config.yaml
n_layer: 12
d_model: 512
n_head: 8
n_kv_head: 4
head_dim: 64
d_mlp: 1344
vocab_size: 32768
activation: "swiglu"
norm: "rmsnorm"
norm_place: "pre"
norm_eps: 1e-05
positions: "rope"
rope_base: 10000.0
rope_fraction: 1.0
qk_norm: false
attn_scale: 0.125
bias: "none"
tie_embeddings: false
parallel_block: false
init: "uniform"
init_std_qkv: 0.0243
init_std_o: 0.0243
init_std_up: 0.0243
init_std_down: 0.0
optimizer: "muon_variant"
lr: 0.0051
lr_mult_o: 2.0
lr_mult_down: 2.0
beta1: 0.93
lr_head: 0.00471
warmup_steps: 200
schedule: "wsd"
decay_fraction: 0.836
decay_shape: "linear"
final_lr_fraction: 0.05
batch_tokens: 131072
seq_len: 512
doc_mask: true
train_tokens: 775300000
steps: 5916
dataset: "wikipedia_en"
MLP neurons of a small language model. Each row is named by its layer, matrix (down: output weights) and neuron, and shows model dimensions 160-351. Each number is 128 + 24 x the weight over its row's rms, rounded and kept within 0 to 255. Numbers have three digits each. A neuron's up and down rows have the sign that makes its largest values positive.
Before each neuron's rows, "fires before" lists the tokens most often just after its 100 highest values on Wikipedia text that the model never trained on.

fires before: " ", " the", ")", " March", " July"
L4.down1092:146097141079120144090110123095104097131121117118143130122147188107165114127150119104113131122104125157105115105077121100097129149114160128140109113105162117123091124114155109081098125126145121152114134123138111171138134054120116113087126162124134116114182103110142124124119124137110142121143113070117158113157100095173102099100118151126134114130132147073135125123137157101148164120102088139122145128118138129147153108109150114126123108153108164120139138148127118129117079099150131132117053111130133145117129134117109110078138112170148135150089130143128148162140109129114092120

fires before: "\n", " of"
L6.down544:106126148123115132142124112109142117186153122115148168099132113130141160140163108146113135138129111122138190127135104129126113130100121088126118169135159142087108086136153125104152107129134122110138146133148133092135106108095120099146090138129115146122116117138138152124088160153125073141113178122104107099123133137143164123114107145159130141109155118119128160133148097137124111131114171139118110127097094136127110128136133141096125175125138118121131161119136087135095123158134108156118089146163125149183141130156120111088085108133121083110133111099120102120144144149108131118

fires before: "\n"
L4.down39:138080142143120092131131123105160107098130164135144065132102136133142136178118132105131123152183134101122128112117144139174129134137149090142139127127130170144145122128179106113126097135146144099155099107108085118116133122123165141121080147130102099148154142168173136115124124155122114109115141103109104118151137097122133113141064138126114123161140132111128138143109156096134100139106162134139129129108130126123136129159167145085114184114113093078144098145133113126152120130101067097154143090106139169144094146132135097135112096146148095119086136127114143153156197148077129128

fires before: "\n"
L8.down271:116142132108151133134112099125175131117147147129139118124172109156137105134118102115141144153128137140136115098109114125169101143100149129126140139116177146152140140157134156135122125117129105171069112136128146131128131176149116092089084152127092146135112143151130131128118135118101147128146122123122127120142136110149135131135120121155119141125137118171113114133151159070106141132128086145146151110134104158113087093146120104093114131126088139140119108123086116158136133120118091107130113159115121124156118145100145116140135104133086114102122128159122142116184097111091161089

fires before: "1", "3", "5", "0", "6", "4"
L8.down185:140134161146168165171144143104123132171131192144126148140181156117128176123126117143106111138134157131143141103132108135118139130126145130144104135162162134102152099131149107146136137125118135142162163159080133122191140116110133144122162130141174144096158145149137135124137150139117136115148127119100158085084130149103114122091141164111127126098171105102124102113167149074161125135138119122128133138169185127084143108093128154077151128196164102106113084152110142114096152154109142111130155130090128097122124117087122101186117129055125084136159102091163118147141152152156141127

fires before: " |", "1", "2", "3", "6", "5"
L4.down607:127122143108138114109112134148134129124122134156107123176152114056079085134129115161181125086099109158110124145138156110145162092155063148068101100132091157110166117104096119094103163105151118115081112122103103149119154091137149176131177099168179131118150134096141132167130094138145115117169127130163181137142134150138141098122123119145137126163137132129111108084127068136150087125110140136137128129130156141108149141144101163108162160130116121143134107142138128091168124141158122117147142123141111110129086136112148128140108137125139146140173137096106165110118113168092161131

fires before: "5", " of", "2", "3", "1"
L9.down756:134132149087109144123102160111114117106153128131107132156081155103125144138156130137123117078132183114132139150141133144150141149144106156126139112158144160116132164143164108103110079112136099134075138172109127093116122122141111111120108148113143119110129111114159094099117145145136144128109112117122133094122152127114128169080118204182091137147128127113077148146157158131097147150152110136128101108108138136140155142115151123130078160142119125132115102110090125149127159117143173173129153138124124110173100120126113095184117104127110143106135138082157134123157121122115108115

fires before: "0", "1", "9"
L6.down665:162141121136115103151114119090124137143096167138102118130162158146163158136142141109099136103131116134114143092109096102147134164143090114160156139153118116116116086139102112101127178182127102109096126092118097092135114170110096132066166104141120143097091181085132132092134119109130131128089102115131115107139122140158131117104110111173097147095124180135122130141109109117096110152125132100146116155142106098125130094132111100171078108172113169125117115113140149103090114132105127145127124106125112133192139113127117142051183086132077123114097153056132137079138096089115091120

fires before: "\n"
L4.down362:140103100146134104088118119147154127120147105135076188110124128172094148130121156158125080188135115117134094113122152122121115067128114080113142081129165136136148149140170148136138132127119144124112166113122149138104085067143105125120151111123108146149101114169139128100108126117128164147100105115173159105173113135149126144066111152137100105136152119098114122167113117095152117149160135163186131118137132144115112097140141093165128167116124111107116131157142137123136170112105122111117164101137102104106133092172144160150122094113109142134064125138139127138090082119180119148

fires before: " |", ";"
L6.down315:118119095132106122127147112156119156143098099131103144124210114113121067052128163172102134157114145131101128127166103127126145181161110139163162152142118087127125179128098157091118108080114141120136146106132160128095130125119092147125142117142099147110201112127137110105167129135173111103130080120119155120121127119136129128127139144133124116094153154125110123140135084150149128106112113127107124154097103140119153151156142049157139150116124124118121102139128144118098143116166188188119135086119153119096153167130101132109098093126135116155108153144143146138167090156123138123

fires before: "9", "0", "8", "7", "2"
L6.down831:161137115146125071141120148143131104119122134100123125095146173174128095120083165086111137161115105089143112117095164180139134137130099190086150139105095145160100105131124127112149160140075116098153133127174091171111168133117146088120114103149139073104122093124111124111094149107153123127130140143160066109116159133135124130147110141116152102119123110130083122137110165133130095086103139128125114115116116161101161148127130129116114106138074180116125134118107082164119128142145110145114155157112139109132146140155124100194128141125121130175162098169143097126150134125135120123

fires before: "9", "8", " York", "5", "7"
L9.down744:117090098119145110149162117124170166141130163159125092137125102170101152134142068120127137119158138128134125103105120160125128110133112103130117115148127133139127115125116135093107104169134133090083137125172132138173147113136148117113129149160108138134143138124133128162182151102111125159102150152143135142113116170151164149146140124126096126110102149129124132149145139138154186127151078131126124103088110172141156125126137127138114138102136111103136131156134103165177151118088112101122071123155121136120157110106156136158133134111097159140114134116117154122095090128146120111

fires before: " ", " |", " (", "=="
L8.down1130:113150127177137160127122113040154107116102123112115137130161125145112087129112132146110104139141118125124122195137086131134118148120095108170157125112146117135135128141158142128172153118115167079141134140173128155134129128123124084067163153128148116164112147122138114098122091088178147141164140079092133145122092154140116139166128136118114129142121104136140177137159129077128089135122121148165168142134117166125137104104102115123125153122129141139142102124118118109099158150120124125078133109120142166157107098123120150167110125135151138107122161108114110183169166149135115145

fires before: "4", "2", "5", "3", "9"
L8.down980:109072136180146139134114140142110143086160141148111106145148168132141113117152092156102127134115131164154143128161155180129103104145094124113163108095128121097118165109099149098111104138081144118134135149081100078144107146096121170102103150111126112121145185124142138144140138116118163126131132149155109121137140146088147099163133137113136115136120129123113154131169070101145088130105110147139128137134097141124122099150111151143139168095133080126138090114109168203122105157133115089123066105102155134141136138091120111139127142130170079155129150124143120134115144188125149134

fires before: "1", "0", " |", "2"
L6.down501:134136155135062109129119091094102126179113144125099099141135131105148130134087129130115119144098077179125126083134140098146151123160130114140126120166115126126101126120149146148151125100133136130087139116132125139108118137114113105157153095102125135126094137117131160185124118169114112127101087111099162086119100144152123096089169104110127150092159164132123118115126129147127116153172160155171151128153146110081135152127143128175093166145102159133078136137126119119099047137130111171116107119130088080135148146139091122087122145140155157152142114106158118080105121125138138140

fires before: "-", "\n", " |"
L5.down17:130118142154113120118137119171088067134116127118078133136102135133158111134163165115133140116106128120162136139146157092090165162110124121138137116104172149129166160122086094160105167098143129131125148104141158092146154127073115145167141145110123142143131135131120145125090140134161133146109126116121074111119088146116099144113125125132101102143146102148138139130107172144145129139148128112096159153151100135123110128139121117181107147178138137157142056102148129110119123119108138126168115125155129171160149149141133151121128089120144144119127079163158153181108143148105131173

fires before: ",", "0", "5", "3", "8"
L8.down613:120134108078161129121120120164110144089144138090129126122172169096123132130149141143179135108132171141104109138153165152156158124129096148119098083106071138139113113137118160154111149105102144128108127099158143119144133170123123130202107128147110135138125077141137093149110138107160124138122105161117138138148142145075144110096089145164175118162106134112083152145122108076152108144145114154141101160128129146083090103107136139120153136161118128167141143063105140108132140115146126108122154116094123100156096149085126125160141117168145070144148155117130142122152143157110123118

fires before: " ", "9", "1"
L4.down712:118147125117144146121156138092153130134122128115182111159169157121147096160140094088106099171192102159124149123096137118110135105104150112164103161158118141117145112122073130143123115122130096107130102046148108161125108151112133106139155139140116145121135104108095147125120098126140142114096122114097128117171120141136065160091118159141136113143107113115136141106149151160109160139122104126143107144138103080121113111119171100143129149134116164126091108133121128126132144113132121157116106106135181145164175132140115109142130141132130118133144105115127158127134098094123143101

fires before: "0", "7", "5", "2", " Suzuki", "8"
L8.down501:119118117135168127143141179199141183128180139114115080122185131129105123082157176093112105108126124103153090167123120146149149119162151124122103110112136138106111115155113119129145094133099088114118110120128179139096150077091132102107111099099121106107131112117134131105146152128142121098115116128119143120087113163107175117157139175183129120122134117128096144120161125118118124138120083124121134115131143177120165112124106160110080118087157089117122168149097107110116096169120147121087113140127104062112113122122135085119146134105137103097133137094151146136130119115140089101

fires before: "5", "7", "6", "3", "4", "8"
L8.down699:167130136146122136147118115125123098139163119107126143127101094139165088106125173136121162120118112108077094128149109122157135089127161117109128157127185133089122144141119134162147154141167176115174102127137127145137132131150148150150178175107159112108180096089177138141133111135137136116141146152100125117101155141163094138127126109129174133135153155116117091150132134103115150096107157115136125143178150155112095137148170100136140119097168113144163165121143126097138132105133136163156160125106132126130098185132137111157125154086140108132069160127113125099122042144110098108

fires before: "1", "2"
L9.down1094:127146154147146105123158161098136151141151107106108118138077154101153139085138096115122094132094133136110133154080111077097148136129057110177102115142107160141159083129151103120101106097153159123132160136110091118136132112125116129110128147179141113137150101125129122139082130134153146173124134133089140130142117116168087149107157140123151136156151114132157136124164151146143156105119120138138170121141108078104159139139154115115091144143130091087155156099130142143153136171117133116079090106111146110097078091142139055141089121150136076144099146091197119155141119086122092103

fires before: "9", "0", "3", "1", "2"
L8.down1018:131160087189068113141100143163167105152114099104145130127117182111126141122121160132098091162115108140125111108140115080128113138122123110095093122110111133140146139145138107125133123119124119121126084142127094116165163161104088125139100154147123101125116167169115114094089113122132143121115105142157143159087134131178155105113096121158093114148147120158156155109139143093164113127184128120122134148135118133109134099110130108124093134104148082104110104134117135126175140111141129141096150117115089078142123128122142126113172123137148074076132125116145130122122124106131144133

fires before: "0", "1", " ", "2", "3"
L6.down38:148099177113109123173175118138121136106127093162096131122119165120092145114124089126140148144146121145131134150132145114116113146072126132121127106144114124166121124095134169124108123096147127092142154093174128141091136126131098112124116141102178168158080142121149112132118142132165134145134117167145130137118114148130160181115143168123115156146167130135076169121094141154123131128082141159102111141155200103178158113096134123120153172134098173105156124152122149123101137197185144182160118157138168121148155113117141118118163135123132065113130121135122145125082120121134116138

fires before: "1", "9", "2", "0", "\n"
L5.down460:091133156129121066166158146144139168114115151097101134119144144154103137139137112142146167115143150101152128139142148083143139118171094134068120111154131124145117152132151157108135146160118142084102146140157122157118108106107113156169142127117114149096095078133123091127137144155162169119172130118116125129115125126144145140107102173133097136124145117120184103141100158111116123115140110140175186148164095143095150131115127099121148158147134151115162098168119149100130128148141131144123099143135053117111147168117138100125154138148112105116123133118105143123152149145188071114

fires before: "9", "8", "4", "7", "2"
L9.down528:084125132128128132105145126096067096164103146134082116125157133107089106130141131155121153127126134110124136174125094143119110134150135065110116147122125124124113125131115155132098091137131148090071157165128151143127143135126164133095199150161116099127113137111156079091088159140123090115172132128115155087114118107160115119146104109152105123132096106125117134125175193105131142144136117096139171104106125135152194131088152130162123118125175077141179135168139132122144127150144144130133078157118158078104112165114127160122051106131091127171105145147113111121123110130120140108

fires before: ";", " |", " ("
L8.down850:118135131157099165087190111092115129109121152144072139093176116100121107123131176167149163149119103108130136134071176144128125111134114118183103147133125098139126142134139094127119172149120166128148118151145167133138108123119138129169120109137101098091152139117137113131099089127149146123098108139081129108096113133160150142125120130157140159092182141101120111144146176147141158110108143142126065142167092120154153153168137132145161165102152133053113121122194116120134136143151131118157137093123138094146151115126120119149081139132162097133143115112116151148198136132130098111

fires before: "0", "1", "2", "4", "3"
L9.down23:120127128139163121125122153121152112107095153171159103157067130161143181100126154155110099128131092135133096143086144100117156117142131091135120132160148134131133105157151113161105142124130150151150129136125155160145147119110131105125102128186163117140147144133130121169174095090149139137096111137111131167089146131176123139099140153123109149127156110119084118161117163094116116133135151102095183095111172159116121158123133112125149180158105116091109111099138089140128144141138133156136144131145134156124177143142139156132099151104144104151138121105100146133108074114126102138

fires before: "6", "5", "0", "7"
L8.down737:166126133122146118130108153110167121132148137158115114157122131142106139132177104102134121073118163155074128072112121115117115146171117102115168136112163141139134113156120105116166114118148067150098157105193150119145129143145160127150073120160152167136063128097117140097138122114146126127146140128139106114131147145132112155139147106138154118114083149110093170094158121167108104109117159163118091154167136093099094144144143125155157123091135121101155173130135137104122164175164114094120114111135108132150149129156116129129126168172131082113154134107140137127118117148093136094

fires before: " |", "."
L8.down1205:124145145158183151150136094137108121126178148122138111163117147118138119133132096113094132167144138153150174102102084141153076107106118131159137106102139117136144133119173118188068118142122076153164090168164126142169121094105124108147139105125115159160115096148139112132149151116106114103139121133122150132201129136124126138137116127120113098109150144090106120101148120098135091142134138151085119152133145118139130131152145148100148110144124130141145088102106144101127161087132105137136102069138057109116120129113118169117212138154128127107067122101127111130121144127130128126

fires before: " ", " |"
L4.down701:157145113122103089136146079157118140104162146133131120103109123141118130116093132102128142162133076154166109127123126140143157146163129174152113174095139164146144115133124080103126123120133140153153144135108168138125113124114124107093162150088161161152160141135116127161129124155122125144128121102151155089124095125148123122136155130152122120087123106140112136158150090139154161108109139130146104136085080084133137147121091185122127126167155155099160113119137157115137111147162199130147104093119141164133110132107163128124121108111112178157156102154151112141125141126135085146

fires before: " ", " |", "1", " days", "2"
L8.down909:124104145158098157152132119097129127080097159198102141156155145119092092110151093115077148112125150105137129156107122123122114117126125138113134135107122106144139162121124122164143136154161165122109174161117125107093143141158132130146096131118099107124130113113134143100130125144097143098143128139165133138133181091127134126117128097091140125144208152134109120166153133119120127126162133122137142123129156100093163109141136141106103104155098112134092147148114106171129111093122118137142122087094123144130100101134125125104116109188123127122129097125114170105124138151110125143

fires before: "0", "1", "9", "8"
L9.down1306:153069149116121117130146145126139129132160127152115110128136150088120127143133133135132105121113110164101144159136140147112123192165107144127139157078161127114152154146147124106144076135130047078143161132113156116156103124132109123136169134121137113167111106152071170133121144105123132087182123133166121150129124166141105143108134099135101110141160155137139122125174132127115139098151130090096156114143168175159090159161153127094146147082077097140144134106116133179102102141095097122105111156148138136157145090116107139122115168100075125093118097113130148081175131148109144123

fires before: "0", "1", " |", "6", "5", "2"
L4.down54:122148098161125103171115124096127094132141144136129096143151120128144151105159117142135168107111110113093152163133112125134126065135172125134115118143141144115163107127122148128143131147110119144156150131141106129143150133133152072102113103132118113143097182160136175115155133112147152156127196074126156133119148099124102132125089147110109150098151143110128118091151153150120114125120157147147133159150127104161148135147146117135128161159124132137120065091110114116117179139102105150117175144119140147127151128138101115129096146134142103107152149085130115125151145141101148134

fires before: "6", "5"
L9.down893:164107128115125156139140155120147141111133144177140110152135125133110156125122107108141075138131153145147083164118144096103136157107110137160120102130127173166135136147096081104158145114129153138141122087172133120132113137118141083131146109166127135127109151141146126141098122155169112148110112169142112113155146162113121122130117118156169151099083133114122110134126098122132141168161165163105121095121123128123127125124185126164123114115137122116211138144171146134139156131140152100120065136115161118121136149193103148145125129132149131149166142106138130102126137097097091110

fires before: " ", ","
L4.down1127:113157137179106135067131147163141140159155113160124136099149102098127119123093125142110109117155094158125165150100107076128132135117135139126124176146126120146136112105132089101139135131153138148115192116171105142101095098122119118135165144138153146121150146093131119123112134139133121151174123149095188097132146105140133141089122182125095134115122127130110153106097095120160129143133138103143128159130091107135111129098142129122135151179134128105113095111109093088130131218123132121134081155144148136156137118118121114096154142136134153111135146151088126073145097108102123104

fires before: ",", "8", "1"
L9.down1217:117160137130128150123116150149113115158120113160087134156155147150139128113076165174117153156134071129130164129107087155102138135103137100136170108119170123082137102144134137116107091100082095092127096153138104125113085122102130120118096121134108111132104156128093138125116145142087137128141108110137128108128137156180107143118127054121122125155139113140111161146125164085125117087137146115092142121108138151143132107104116119138121129150088136127147098177133122122112152177107172145137129152116030114112069142167148094142149123105105137133104093098087089141143132114151078144

fires before: " ("
L9.down639:098094156114119107092099118095077143126128136110112186135119084109141121138106115141162188128105184119128140096128110150126117126142100116137118112108133107154121137115112162155154123096125125156119085107082101105132147127119125114097095136130126102142166106158136134118152106143163173136104115138043127129128175115144130139144131155136102126150122108144072070144137180124125097106124136131114141114131132132165129148145116116155137097148107125077135139108181101140158152127124099116137114097171117130135149102127140134105105099140154106086165158095103135148173103145103123126

fires before: "|", " as", " to", " |", "|---|---|---|---"
L4.down447:119167150098130157112119100107126106111116108148105100108144136122097082097130166105117155102131116110127124102126074150131135110125119137125112135119157123129131122129099097163129133155100127140136137139131121112144119126135115136143137088119116149124111128117122135115171140131061150124148125144138129139130140160099112134141165151161136123089128111159109065177108165134135124112122113144140201162127136115084108179120108108137100128155159136184120130156137141109104087115142113152135179129093129091153163134111129139170082125102092105125121126124117148122175125106135105164

fires before: "\n"
L4.down988:078101136082089084133101139142136119115130090107140153114119123131085077125104163094079102139170136106168128133136117079115112148108133100156143112108104145159139145134109156102118177127157152130111115139121127103095135102138111136169132102118123120156130122173161115153083122132134127130112092129084136132067101080139122154085146061130099144148164127098098178103143148105157093144130138148124146118135128107143172137145145136134106115109098121137101064178080126138106088181124109117122149109114142138087136158132147153115104093151168130082090109168112106176117121124133120101

fires before: "\n"
L4.down1217:163141116143156158138127181115140122132088132134151091122082160163159156101113121156150161116118091123172110142130158122123134113141127084167128102108131131136128163089167100121119126085085123155147111148169083137116154112118142095142127130153139115156128172176121120170119158136145118113140135146137106144153143113136151090068143127136138133136080148093109137124136157118141135143061140144107105168131074099106151099138177164113136150111120155128134108136095116149134113118123123161130171096133168132161110102153129104075124130137127136128145057110134124129183118158130118131

fires before: "0", "3", "9", "1", ".", "4"
L6.down826:126141176134133079156095108110126106154155136163133149132100115110099125146139149168141150134162138114121099142118170123133153113133149104146162128176137085131116132121124123128125165150099081115166113130112145098119160095078144117105145102144096178118062127148134154107097185091150154136163212115157152106157150104149112106109155140144146161128113112143127157116166150142161174109102131097115079118172064141132153150107120115126118135096101136111112151177148098089133109110075098143134155173148142154152116098123148116118119089117185140155130118108149160108142117132098151148

fires before: "1", " ", "9"
L8.down843:119144112129171135144132107132123124126146091130145120090119156135131068131146164088150131134112112160083139103099158156141076133145134148111101142141105136106112097059137146175143124099154141128131161111124117123091173129101141104107134144189128116134149113137108140107124213109125135134128143109127144096140132162124117127098118147127126129161055118123089116116161162117128147087113140119176122105160140153128132123129156101122112100148119148107157116163150087112115112102126155117104144069150162159157117119129146143080150143102175151167129121197117131130145115128128097122

fires before: " |", "–", ")", " "
L6.down83:141117157110110137112107145128142116116139110112111114130117159145152139124174130104106177134134141150130114140108157118081085128145196119165127126120149108132144113142161161124123164150109091132105132110144152156137127064138127131134175131142072131138105171157131118079133102133114100104087146096115167112116104157110095129091157137113160113123121110116147145119131124149134124159111136106097127122161112126117130125133151097132103128125125108118066060115143121105097116134095119133145145101121105150133148137171107109119121111124139175093138100117124148183119100124092140172

fires before: ",", " |", " March", " May"
L8.down27:094137149141108135127181118137126151113104123115098115142121179126124090131125114110144123079137142115113140126089127160097121134119135158128119104173160115084132136140149115145143125116156109138126140167119097133145087111086132134126160134119086100131093180130148151113163136129175180092148137099104138121176154133138114145156122119153119135146126100131134123129118133133122117154156095184108145084106129095122191099142171145121105152113112124148122129168063074133092120133144150151140155144124120126128115097153146152081102174113139102151155131102123119134062082105130115147

fires before: "\n", "|", " |"
L4.down240:079159113110162154118130082102144114141132150131139105119122161105134134154110099098122123129124163161165130097117090145154098147131101156161162127177114123116174145123157141184145123133141123148125146124140138169134126065105082176136132149139102118132107150129139138118143103106102124088103117117089154125124144135133160158122143110140202112131123102152136104145119148106140131153116112152108147106180151117100136141145110131083131153131146144147098111118116071142128115156142093149111145129124115138129177125104168108189125151122080106090111114121118109128129098123100142109

fires before: "1", "2", "4", "3", "5", "9"
L8.down1239:126150138136108100107132137088165180149102133117085167119127108104118120141149145173142183138133112137136146125138098118132109081186147112114106151111159147159122137133143133115139138134131147124167121135162111144112172148104134129177100122125156131089115128134112158141152115117105099113191138142163112115133106111165102121139105177135106146091160099138131138141135109086120133115148158100102129150163174154107140102107100174132139123107147104117165124128125119123141119115148150147144142147113147115125102153170137130146116085100146072132153121154142147101150123147142119121

fires before: "8", "9", " "
L9.down1212:159158133098103125174094118129137135138134071148135127159124133164089134132083094145127112118113119119146171121139147140109117114170120117129133116073145092131135124145148118146131139119151090148152141085111152156153165122108116172108145125133171120159119115119104151094092141104135130123126134121147104117098122144142134095124150139098133131133098144137135154123117120143122143119184096119126144168145099128119124170155112130100095151138144140134118119094092130158057135111140087132139116093144092135091158113130101161132133155063142128156137106107110160132148140152137105121

fires before: "1", "2"
L9.down537:130109107148145160110090146131131111076142105106096132122106136164117127142114123108126063122119120133147120107135159100122137135175080135152086127120139179111150092117113138133136152104141132125135124141171120143170138113125144084147117102115116143170155146088121119117113127135133155167134121084108089177188119131140117095106104137136117149146137122097129098099137143160140167133126126143159115110167093127109155112135108129156133152136147093144126136164144137122160157091075126149123146097137129136170116130125133119134064079121157121163152157107137126099065109131067121078

fires before: "1", "8", "4", "9", "3"
L9.down592:107174168115148114146171124132149150121108134104121088093180177136093093099168125103138132075136116146096130114141127131124121117112154083110136152119193119092126086162169067092160098126093167141156147124120158132109157122107119103099118120123089109133134163126124113063127172128106124156175137155158139135096120149126101149123122127123102132132150151079143164129148165094148126100155117131117131143140123131109178144156125152111146104138139111082118099118130120080109109190165122146121105134167160122154090166118152129127122152131117117113098122100123167157155118138122107107

fires before: "2", "1", "3", "8", "9", "5"
L9.down395:157138132120109154150091118139173159133112167133121140143107115158140139105142147096091132163137110153124136176141141128130120114134118105138114150117140164158133112121128096146112164107112137150108100077137108105137105110155137143160119109165118124093103124158133113103154116154136102107092149136110140122091122136145130102163128156150124173119167126137142148055120099116147144130122162121124131121086152126140116142099166183098129129114152085150127117109134146131119132139157096057127143089079132161145125155165089179122105164087160128149177132111143133121127126128110109084

fires before: " |", "PI", ")"
L6.down437:155131102152140090172143105062111139107112139131111125150091161151117098125105130122129092127096154123161132116155149139145112119130131063146114127124150135151149130176097099154147192140156122150104123127121118101138114128121099108118145157125149135125141124142092119143145100112166156129142139110109106157115079123070139157137129129132143115131120129137103130166124109134119170144152129112146111152117115159119147163136165122116089164150127140150150146123131183174149180092117115118154119091114131162112135096129075096135129065092141129120087103148149122099145090182136122153

fires before: "\n"
L4.down700:136141125108101143121115126141107118100074097122127124153056156108100178129110119104116126090120085149151145132122130152109141111103132134148117093083153132144094122106159121123115094118126120125119134139152132145081070140125087175113124117112094138136132147159146112149139164135094160172109122116094094166155099174117140121116098087145136115109118177104125109152111078151172090129122141118156126123109117110133178121136115121138138186133128084158140141186174115108142118117148106129137135132167173173129111128150092134155092043105119117167132126120170128145119100147169099103

fires before: " ", " into"
L8.down758:149137122141105127113116135140115127176095154140135154104180152134125136088141120128114120121156154153093119139048136130126140166131096179080179145135151132130122191098116123118134155133095147153095165158103131124158130113124139158162147114153143148121159104102138120141100118108131160138130114144087168135140109132109116133170143106111129124131141159106148127116125168170162143175143088126134153119132125135171110150135118136123137110129189128160146123096102151110116138153110088155135111152128127136128134172111155146122140146134140160117108130118091110117131151136148097117

fires before: "2", "1", "3", "4", "5", "|"
L9.down381:104104159128179121107138095112137148083113130145121136129140155105077129136115153163129151137103150157107135138137140165141122151148122145123156129113168161097132105120154121100094102148136131116162128151112131127160113141086114129106126135128108141136133105126108129134103131141145098145143137080155094131120100147149068082143159167159122157137134135139199123121106083163128133122106108119158152114131125115151106104114168095146125159158150113127116108155120100131145157096134113093130110078129157104122084171151124127104069127176083131131122165106155162193130110091132114138

fires before: "\n", " "
L5.down945:128131163160104155107118124133124120136108133136153150142125139117084102107094141117113108093132135149141114169151156069169129177118133151106162101128110109120125071140094122112115134130118151120086143128119129112141137089143130121153106135154121112153069142102114112110154128142151171069147075128168173116176135123134109151157134137112091125126177104127131135144120131109083081124151117157112118176155103181079133170064081176127146157139127165126090089117111143135122139151133142149141134105134158155141086142132165133148112110131138104110148086115142126126146187131086129120

fires before: "2", "1", "0", "3", "6", "5"
L4.down863:151160116133118080095127128103149150116169149107079133156157110126112124115164120152129168123105134138135160085130126135117118159134155076113166106126117152091133121152159080161130086155111105175088124146123115138117121081141130121151144102130142107145136110158129126126144127148093106109146114136172156136157132117123140158125115134067104100124144111096118164124145141155122141105153091125142090129108137166122158066121150177104110099123140095113139148151115104141095083098143155129117112133136149152158104113116130116118142122116137149104157102088130111092151128141121110185

fires before: "9", "8"
L9.down236:112134075102138133131141128100134116124174104158125139122130098138144189103146114161076074103132165146150164102131149082107107106146129168122141124088112101107132123152102075132149097124146088134152127159134121101101126133154165123142131135138132141138135104142146139153131126111172138179189130153139104148124106123098112148125134185151121170162110097121096136125118095122136145144146112134142162166123123137121124137131055166126126132117151170113132128075135120144090148089121079129110128110120144125126179033112122111137179067111115109131137093114105142095114122104148094132

fires before: "8", "9", "5", "0", "1", "7"
L5.down819:117141110138116115139149121120092092116162141117098106108080086135162111112100148080132146127155088118124162094078148133112089109111108091125097176131116153115144142140121110098107149123131115122159144103153114134155144188108099139141110111104132105116124147114106141073109091087182156185148127144138116089105136146166106174151132139146092120141130103101146102152127122106156159146112132131153166163125122127170113130107165155150116122159101120143142111154161090151128161101101133172125153124094060110124142139140122142131148168144128090094100102148137102123139081128109074172

fires before: " "
L5.down742:098115159092136130120134145123116121120114083172136141124098110143124130136099124139130144176124120128117114186148173110137163132137090188167125116125132150130118167117137103148142168162122139133143167130143110109138137140088115123113173166160123166093111116133120168130090115120151147122136109143099184153093143177179126154138110090165101085102150179151134107112129170120141126149118139120167123160102159115149136083087165148130107113121144114155095103117118115168123171164134140177151118139107140123118144112138142126143162133068107130110136149160113121123166119122085148135